{"d_mlp": 448, "norm_eps": 1e-06, "rope_fraction": 0.5, "attn_scale": 0.125, "init_std_o": 0.0, "lr": 0.000566, "warmup_steps": 375, "decay_fraction": 0.52, "decay_shape": "linear"}
MLP neurons of a small language model. Each row is named by its layer, matrix (down: output weights) and neuron, and shows model dimensions 16-111. Each number is 128 + 32 x the weight over its row's rms, rounded and kept within 0 to 255. Numbers have three digits each. A neuron's up and down rows have the sign that makes its largest values positive.
A block is one neuron, or neurons of one layer that tend to fire together. After each block is what it responds to, as a language model described it from the Wikipedia text at the highest values.

L2.down60:137090096152127087155132177168130147082112074161136157099087111166083074181115117128134114106143087143088158124137110135179103136146094114164078159094164135129178126120115065113177106158102149087150136107182113149082107131197166108198080094146122078187097153187082136127179145116150133156
L2.down79:147086115074074190139166139140105150141105139112153108146079089191173150022100131138089153112112161155153128148064176160107103157167128120154185107133114125153110087132203160129141120091133111158124089194100198083178186223191128101056148135163150129113170127141117160078166159153170092132
L2.down152:154149109173119163127152157130169083136096126156128153136200132154091143180181093137115128100119091142082177225126130162130185072084143119162140154107154136181167104159140095115111184134074142124161112116119151119130163116102112101125113132151185095191156159208152091147117133168085125129
L2.down230:107108054157136202095125158107128114155136130175161174089152144151098094107161074143171127107163090087106156083139121131171083148152154040172092095122111114150111163140159154138120099138125183171107166148191170052099197094123124089117175167117153125125114115166154121126132114168060130159
L2.down231:116076179178092125073107126105137148134153107110112133062082121123130068216082147185145159110111122144136111121138105170183101114124195111136136109197130065156149083119118143130164054121090172135122121178137182144127070091115144167135128109177107108075152164136146110110133124088070113075
L2.down354:103093122107124154080096127075142135140072165099150138043135136154138126122095112123155148134045160158123144147129131121141199163124156137158118172182154167134131098154098216115116145088165154141138195146129148060051081106081125123124116116158071131150176083154146195116178054101113124103
L2.down437:164104107132105151104107137156167219118076131159177063098134104129144171066127126119100115109164114133122018173048085130109182142150120144083147121098082143099091131148089107110100125212080133112110126137078108184111140082148115120109098114177145085144101136154109168126134109062052106152
L2.down439:150119105160131105106084200108106143106119128111144103129084145154164122198153075103098126133129138123104132137200143123084116098139081081190143124176156070101128120068127125077094157108124145078105147152118143124128085144059088110178080101192148142147158110109156091097122106138109115127
Space tokens before numbers in sports tables and match reports, e.g. "| 2 | 0", scorer lines, "November 8"; also mid-word pieces of rare names (Netany-ah-u, O-j-ibwe).

L9.down5:115133111175154118107146142093121136131143189115123161093145080082122143155112163152137062146148139042148071101125099116091114164084159141125099118134135131129175171122081131099148129150067145154114123124105151119117156068138141183152190115183117104163144149107122153127065109078127097150
L9.down148:077165127073129155185140144103119085125143110160080152127152160112145101179120075163083097148168138084105200171100123088169123145226112161117129064101146118096150131080118179122097171124150152143160089090115113111184115132079115138157131220069177120072153113167101121157130121146108139075
Last word-piece of a multi-token proper name, usually a person's surname that begins a sentence and is followed by a verb, e.g. Gome-z, Hans-en, Galile-o.

L2.down12:141108135142063175068123108152132118132170132141178093131162125106119129161164099061148160157143200115106157130085133156157221120139127097146158204128142121132117180112148096131182121172104099150122189119195075149139134153149096166141106121120133107103160003160112145147182109123131097122
L2.down56:153168074148158126135147122100076113143143085149134112099129191135143102070138078137156087142126132119122157112109139153172132140138080176153195095107183131174121116170116149128168078119108081117143121084173129125093101135119111159141115137083117084132131157140103120110174005096118132051
L2.down103:115146201169098144101087101102155085108099120118122125117155098120089158249118140103121147129095178137147218142108133114149203165139122088163057118108159130134122091106106122167156117125117117108102142123121116127132128153109133142188131132099090093136108141175188153132123120120147106115
L2.down145:110122214097118146093094140152197170136097139098136135086136096158051160182175146103119127099116145091074187106070118106119144179146134055116099109119172099082117090137059132163146107227163145155094191087119130114143148101103093131129141120138111101145161123109110154132130133114159111081
L2.down224:139147067112160078094103042140087180120146160125175105136130104150144165120109105136105115107109142096109111179120154073153064173115121115134139146117152190129127143159133140136156116080100131156213158141081149139095129142150160078129098140128143147132147104116106133062208116168124150169
L2.down257:123140148151114139114134135108095079141176114100145110138152255102173177069131153180141100155106102140149066119138110149160134133095088146093117097132126161143123100200132123123135109087126155107140124133174201134110077115128182153073146151116116077170111145143147064184140133157104137111
L2.down337:141128130112143105079152094049117087101148094203114153102157165159098122148124081188146110178169140121123121086093136131108137128172070024113139131132160120127135121130110155077088139108113178132144104127117107125088062131123180101159081141065124091131117143141125110121147106095087165165
L2.down385:146169108164165170136103155125187104097164110143100087120133130132126125182175166105158196155153084112159172102094155171146172140150160096129129080149137088128090100143065096196186127140158156132146123130165181067109176138079172162108153090143113106075111088120148144141120113143153144113
Commas ending sentence-opening adverbials or transitions (However, For example, In 1962, A few months later), plus the opening parenthesis after a subject name or date.

L9.down66:132099164138138141129140160125134115130126104144169072147127153158136166255163160178120177132112131138121106099150098128173164129115126226192159171075138134132138144110164142107113081168160169112089166040160160116135159145176110171154126122096116150104164149103162114102104104106143108130
L9.down175:163134170125136161103184129198198098110075140107154044116120125172115131178127186156150164069127166090119083092129147161103140134103188142154208176087077127089105112164125161154104119176164095164051156128103135104117133124204147159170111104142071156162126114096127191104100096133129142115
Commas, and conjunction "and" right after a subject noun phrase or opening adverbial, before the main verb or clause follows, e.g. "His mother,", "Nevertheless,", "accepted and".

L3.down71:142115100156128149162044090195147111146134207103171123166076094133165166145090172114155161048103111157137094056168110144143123151135093086078138130171129127064099160157058081174144061114107138150146200137126133126108106129146140140075120173111145148189114159156134084138123158102137082172
L3.down103:125082179128194165156086147110146145113111109055111141118153166159156136000133149167134162157107130157128167155149143175114168126141125074185153166143172131122151126109073204121149123124091089143124085125096138128096153145146147119077150121130131091075141132126048150144139116122119132132
L3.down332:076161157123154115130132141146150154103111107102140169157180073123137108010136146136121195164123173122132122142140154086116150165122143166152117109153146161085173125131127110156135092131104149154161133131185155149065131149137126188112111139147165128182151043130133207136093103163127150087
L3.down344:095182149064139128119140022028146149129182139165142149085117096134099095187133110123170067130138148156138095126079122091163183168125163191119137130100142143133124103068123093140130139093137164129133088140154142180114160150125131151144128163109130089118122112140142188112151103188083174132
Interior or second word pieces inside longer words split into several tokens, strongest on ev-al-uation, e.g. Ex-c-ellence, releg-ation, deseg-reg-ate.

L3.down134:123126113154081083130148139100154148122112154095138085095109147121165060215115192133113102119083100150101144128096115110142138136160181146124133108100178160181147104136164095190197109106110115142125163118148078165098114106146125157145123103142111154106063148184110090095178132080129111100
L3.down236:198141171134128134150106127147163113100194149124129173084145104111170135161092141136119099162106098158157180174154178136148121117134166186101094194108174130095080159140108094138097198151137127150118224148162109172158144149074080105143155135155068084119168113188162129101116046107079093137
L3.down341:095173149088118112175160172092116139111140146152116096136143108109137095213106136123125100064150112100081102071084152067128138121138125091125111144105099151192126110144110148141181110030104153161142134057138071127149131125117140235140088147140083139133160167139174116107122149120143119083
L3.down431:144173130109193093107167102137079157109084108123073127119091153136155201142141130173087157128184139117116105080093182082105159171146138152078131159102113193123111161122107178151163105127115117139157140178142089103151094114129122115137115161100149153080095118164123179117064080138159186115
Table-cell pipes in sports standings (after GD or goal values), "of" in set phrases like List of, National Register of, plus scattered mid-word pieces.

L2.down36:121100178140158180127153102067171121091035076099134183141124149170124111116092109113172153118068180107154107106112152146151070139073177115063173129090091160093129136073128110148155106125143094064143173170098078159106109141181086137091113172046105102101139144133130144100149140077072112122
L2.down65:128083062122184119121119138088142109141106129161133134090115062128156096235102105137109127168118102144128122214133143127149080142110042179107136150140137102155120078083168106196116189122126185094103117104126163132138120100187105100148130108135106131152115155153101079096085115125136177133
L2.down125:191110138098139172114047166106151121159174102168158151140120124118110078201110095135180148106118103129104156117162167106086103148138166141206115118148140102086153112103150129144109100160111180162054149090138104123099138114095114155126100045119100123090152067147145098141155110131157047111
L2.down141:132156135133130143087140191053094160102158141095099180151102159071107135191118068122129134157074131135123110141108156161094157099116053145082137135097141157158144146117108122129076104130134118126089152109086100116103088106123156131183111137133076142169158173117096153148090160089125132197
L2.down204:126071093183118130130125124131137179075122161193152139123101130125186206115092103100106091119154127124093102131084143114143116134141152125113128134156136114118127223133082149108160140142160154139128141145106109097194104137105140143136064136157135154148094075166103087074116145137104141073
L2.down222:128154151116142140071103155117170160191168127159047143151112117142142122148075139092129185103122111131132120169101111105118138109108147071098119153074209106098155150138086104139127147137163180114130191147156106137139148177090115139086161081142174114115223175160102098090197182126064174167
L2.down270:112127134161136158071092166102145153162112154130204121154135185184142055000142108114133135131074130150112160110155127151172158099124130036119151116157156089122190135069103170108092115147106130119083148179191101156115092052103152158114112161126087050075135169159113127110076087090033081126
L2.down408:115138106124131141133083172097101100158161140120084079113156149064174109136146208115131097151117139136131108094113087057142115133105125132161155095212161153078102095109153156129130131117144204107138095068139173101161104201135106143153129104081141098145089072117130114143074155134168122137
Cell separators and units right after numbers in data tables and infoboxes, e.g. the "|" after GF or turnout percentages, "million", "km".

L2.down5:205114045167151143145141111157109147108178178164126122108149149059137162082185171107050173149102113132150115157130159128114126123143115106117118122095128200097111154097161180153146079171163097124141085097099157132161159139155080103093126126098100152161119078078139136110128082163152138110
L2.down45:153091130105055133168121087115108099177099148186142107107153171096179135088158041095137095156168054188086115126111138158195163113153093183126070136105102116130118110142094157115137094108152116099160169112190146146154112171161115159149079182115049096118141094132185105094153108085153120087
L2.down61:109136192168091072087090129193137137097165127101127104102124119130108124139100107121085164138106127123168156213156099133062119136152139122149148149056134159108107184163131097082120058138146060136125121114143103159090128102118054143108138113117092099128147067089137100099112171121115104143
L2.down247:095133106140162116136139127146151128098151172147116193076092055079095113255109150125142067115097167097131127159216168098138106182111173043148114138134103114068125162145143141124038097131147052105058078112094093134106173129136134087189119186173151136145098145121176092099144143155146148094
L2.down382:174155105074134109157128151125147114129228144114106148103177132144139112158136111110168113133153067133108171133164079128141135117127111146123082100131147146110114104089079193079102086155115129141137145146119107085089131135139110102120105101136135091121184143108159058173073119133112080116
L2.down415:095118119199123136090113136096134138138195137131096140144149145130113035174135120197160107133161106165113181160070146184068147091088101145111102117114122076091120098110123141107152168060142090102134157133147157132100100184147154122138131152089135100083102132067139146143112134102098073100
L2.down429:161112133134134153199165089117081148047111201167158169157133111158090133175130083132101151140168139102138162098149116130092088101120128193176126118131125124118126181128118162179141081124135125096091118141091130130123115073109185089101151117137092102121099095129126149122084158076185154098
L2.down430:123128090160102135103140125136150118111091176108094171112093151140151138232122096149104147101160152146099154203135131120115097095119084180128111094069071125121158142099129102188068094148101088164136152147097148154101154165125134130097143146103149176092146125112119215134181106179197168172
Short word-piece tokens inside a word split after its first letters, as in w-h-ites, exp-os-ure, over-h-auled, ref-in-ance; rarely, heading-line ends.

L3.down172:142152100151175144101108107108115183124152100127169113176165127146086140184107115101090172121093139101152147203196116138119173170110148159130116127098150057182125122086044090156140088135136044117167218202154127111159114147102159137102109156132144126144116156153149132145068116117153113123
L3.down270:097113131129103180091092104146086111151123162135125125093104083165097111194108141187081155124156201117169097113102144149140161161138118117140101171209079119088188113200108101136103139128088040106160124158159172084048118117157133161181078126115175088114070017099096147126104086153094115085
L3.down343:165161144159171140112162199166118133134074134122117149173130074082110125106132168149149146172128102119139140152143106120145099114108173114141145133124127151179139162173063088102154141139134184127111142143139162096180161081107116119155096127120145151112100113142092067141086153079089050141
L3.down385:126127065214155136073090138126084079192061089151109135051121120106144176230151186068108153110088108114121121115190079162144131115175139138130111136087124174183122161105149069137099132128103101091103106122133144114156104145101102101129108155115125122117154151141117111114067207123120172127
Final suffix token completing a multi-token word, mostly -ed and -ing, also -al, -ile, -ment: encircled, recycling, reversal, missile.

L2.down135:135117108115080109157176128148133066159191142129154164120141172120119108142122133144088146140126097159079090114099150087144109111120177134128126121120122176125070147154147085115093167151096100099141126128214128123124127095128100115145111165126139162129141089092168100063118161057158158071
L2.down242:139098122151168120125139175203127162173098183089096096114135134136127167255128139194097160083115178144111148142110106125127124080108134137157110115145148120128177147114157121145119128115082150140203115150123146124117113177057100062164150116135133111163081196133126110110123145086112109083
L2.down250:107169124187095068130086127190114109168110099113120148147154109141098107072173117141094109179063092108148104167125088122163117132122108105133106131097090138189128110179153142094109154102114142142160130162147124069085102097085104151096087177126145047119105089106189114147142171070124123134
L2.down271:132088129126113057210039119149167159097153153081119120107070063124127057255140134191119135135153193098099131156146145156101119127156102134165094115110140104135134124155113094180141120113137142138207130051087121132101133194090092074135139087090140181171125120166119114064162130090124111073
L2.down323:147066150144105159113120116146090143108127127108114174154129173187107126127160097151156164135067145142170162086135090191221147124103072157092139104092139142135109143124174206099141128129116134145114148172158144162083066128131077155120082164116110113142125144077150083185193169103142123102
L2.down383:147041061206150076170134177109139109111108163162114182078111168117171105246118118144128077098175146127111172142129128118075180115122114128152102106113168165119113167124141114161155172079118145162134119062140131158169066176111100121147139116101134135147175126117087152132129099133151134180
L2.down421:151079135123167184134071126149137159132146102139153121179117175145110129184071134112116100126164175054103097120143152137147138149122109169107145088192088165110145114136178110103091081119123144120106116168152090161109105134139085097134125126154153125056125134162129138094107132095143112155
L2.down447:177090164145142137146097099085151108123090131106120166095131132122120179092126112131129154131165142115154089166134126128128104146157097139141141164114060183147180121106174143077060104134089081118141115097072124123073177109104159181158139136070063167126098096124172125175170129127138070060
Final subword piece that completes a word split into fragments, mostly proper names, places and demonyms, such as Oppenheim-er, Vick-s-burg, Fland-ers, Gome-z.

L9.down264:090137141123088173162053205102119145106094157131122108087161158158171110130090154078144159147090124165088135122143101091121140127158142097172131136067130093132110173064098141115093157174140161172115107097166107116102113099082115097147110141070117105149100091064096156143085135108165127135
L9.down421:153129110116090130157191165148058082188064112178061108147130158191157176214162095126134101102162110161138208117159115111154148104120149159133144155120103170170127148107124173139147115107139092178097129088137089082127137162104128115132136142084136115094086161170073069135125109096128119117
Nouns that complete a time, place or measure phrase after a number or preposition, such as season, year, ordinal th, months, St, ft, minutes.

L3.down57:152063103093148133069206155132110134107156155138053169101146113081099081255153146106115138123178067076148129111146107127121114114179140171142116171144132114134114122109099111102169178130085091158149151077092151107145098119090180133154137096075144148181136118118126146119176127127081078171
L3.down124:195108130084115151168108117100117115145125139118056131112132007116140120220138107105162131117103141125166068206082130072107080166130144162129180128136163095134120165222150167087181131115106150145144160176140089110060154154166107089102126129139144181112134158178103100156145123109190082135
L3.down140:126184141137098117155147080133114140137136112162092183114106120126131150174091200103123105108183093155104083135094154126098148164059108158159125134121172116119175090160144162105146153105112121075156130161176147066134116117070164110088147113125109132095118102138135178151080140171055156147
L3.down143:161163231103064145092089150160146148159099153091083124134109125207085131154171134143156107113159125120166083119138133066152056178145186113130112177101190166120174154111151178150131105123174119133130117152161098126173084119181124167078137082054077105137211075128101159158150151128131165125
Mostly " of" after quantity or part nouns (much of, end of, member of, Hall of) and hyphens inside codes (GPL-3.0, IL-6, F-15I), plus mid-word fragments.

L9.down20:133176115134135061125140134097087150149082206088153112175105138075128172129125139161107164125112172132152095088170104095141113163091180179100120120123136167195177112113080134119139085091104146171075143138149132103062125074134106143132099107138082178124154101069081162113081082131127148157
L9.down327:086113208183053084098157156084181136161094091192153097121129111078096137067104094147170152177118141101103185100141127163130127164138164092076114173137129091126165173137119086094124126098170134125100161140167158145152173148181100129079130146106133120146143124154098173160162155149119155120
Fires on the space token just before a day number or year following a month name in dates, as in "on April 25, 2015" and "in August 1974"; occasionally on other word pieces.

L9.down231:167133117152112103125126097098098104118154158083116087125147063091158083118155132085151154062083098136073183077113180122160133077132183082173121117101147114119166125109089091070069126076138156090114110042085114132211105152140159114125123106118103113197169137119075088094165140155113123135
L9.down307:109142131124122159132078163107067120136055141118079114132165150064128154071141158144110153115131114172087168116140083141128143123157079155121084174157129134161162137089135187181150129115123167137109117108090174132108129104092133136089161138072168167145157134156098124157153192105148145130
Separators and field labels in infoboxes, tables and stat lists just before a number appears, e.g. Density: before a figure, table pipes, "4 ×".

L3.down87:110132129131129199120110131218138121082120142113177168148125138157113080211155070162164158175129149173151159185230095150157064162147163158132137134119122160106205077120093152157117160139133143124093127148063102090101082173202080145110115131106082149111147105128098131127198122143130152143
L3.down163:162206090126171168137114114128119145185076172150103159101139133119052158220152154169115190135096107076149067146106159109089155156104159187137150118133094148108078123152135124133131067150190156115136097128099100137154146148110146165058116157089146183154177120131118141149097140100136120073
L3.down198:082151136116121158163121145114142100132097120130086124138102137154111157255147119126153115098112120169061156121111113131167188146114101225106113102115122139137171155110133089133086105144137116171096081121169162137143109182133136128123166145131089160143085167100105134110141123093048137096
L3.down359:112096078108161173101126183144121161099103092140153080098185153130102117255113145130088151115114142121136143108086139155180157164081105139125163110134114134084182091118132147142133091133162164171141185116083168100146095118095061227161100186139088154055170048105105156187141129166147122164
Comma after an introductory phrase at sentence start, mostly dates ("In 1844,", "In June 2026,") or "However,", "Ten days later,"; weaker on "-ing" suffixes.

L2.down82:149151133162161059133122110135167116137218073096162156069134179113128136110092150123142137164071098128081124151108136186119129164127141078116098136119122121147149139122112092104136115150093191121097150124197148141088179108075122101170160173131198130147116128083122174124088125133144160161
L2.down131:106165141120197145127110194070108145089172130128125109135112153114073155146151099064173073081038105157146147109101089151115105111127126061063159182137141110127133109116137103191110122169094139107110160121127070133122061113143176156077119109127174128156124192138103096131127200087147119169
L2.down136:154144101121111111149045112105135111135173117144160158175159146154123141240073139118148156093158155093134182138144124098212124148079140204117097081138096118075114171108127108156110114114138148123169104124119177128135152130137161194091125086115136120086125115107151110097088171079126074146
L2.down158:155159113106118106077143141127190148125194134077116142158126151146135105122094114129178138106152151173110124165151070106081105127078170081111115078134178120135070119097118152144081124104124099125082178140138130135125151115123116116140158045070133142140135169090067127164072150158115120155
L2.down178:135124135151151116104201170060093126193166101125101084106162105118122152056153060120114142090141172166102115131126096158134135149145133160142113067155097164136158112116089072097148183147115153162077134121129141123179140154176083170159191199089180089104170116120137088075129129086160112105
L2.down197:115103094187187112088160158132098120162094166097144104111091084093144106199181064177176109154146091167100136195180151184152166107127142191079141154114141145107107165090116080112153116093194088132062160126160154163113110117155143160099130152080131109121136114182157136149098124135120185151
L2.down374:127135141155076136066173147121078094127084135149144111157157130107151102119146142112210111112105095159105125098090116177113136139078153183113148171182193153191118119197103121160156087112123159144136113167107141151133074193110124159095151163142160084120132087111100117128124199146094069130
L2.down419:141149174087106128082177112178124102131092120077123118143130148131102136056101174072057099121129120185089147163112112170150146131082073142100178102180116119152136125100118121148183099148126158122145145168155115125128109057140096080121121104137150100136095101074047106206065145117086114121
Middle word-pieces that continue an already-begun word, such as ev-al-uation, pre-l-iminary, Leg-al, Dec-al-ogue; also near-certain next tokens like "as" after "as well" and month names after a day number.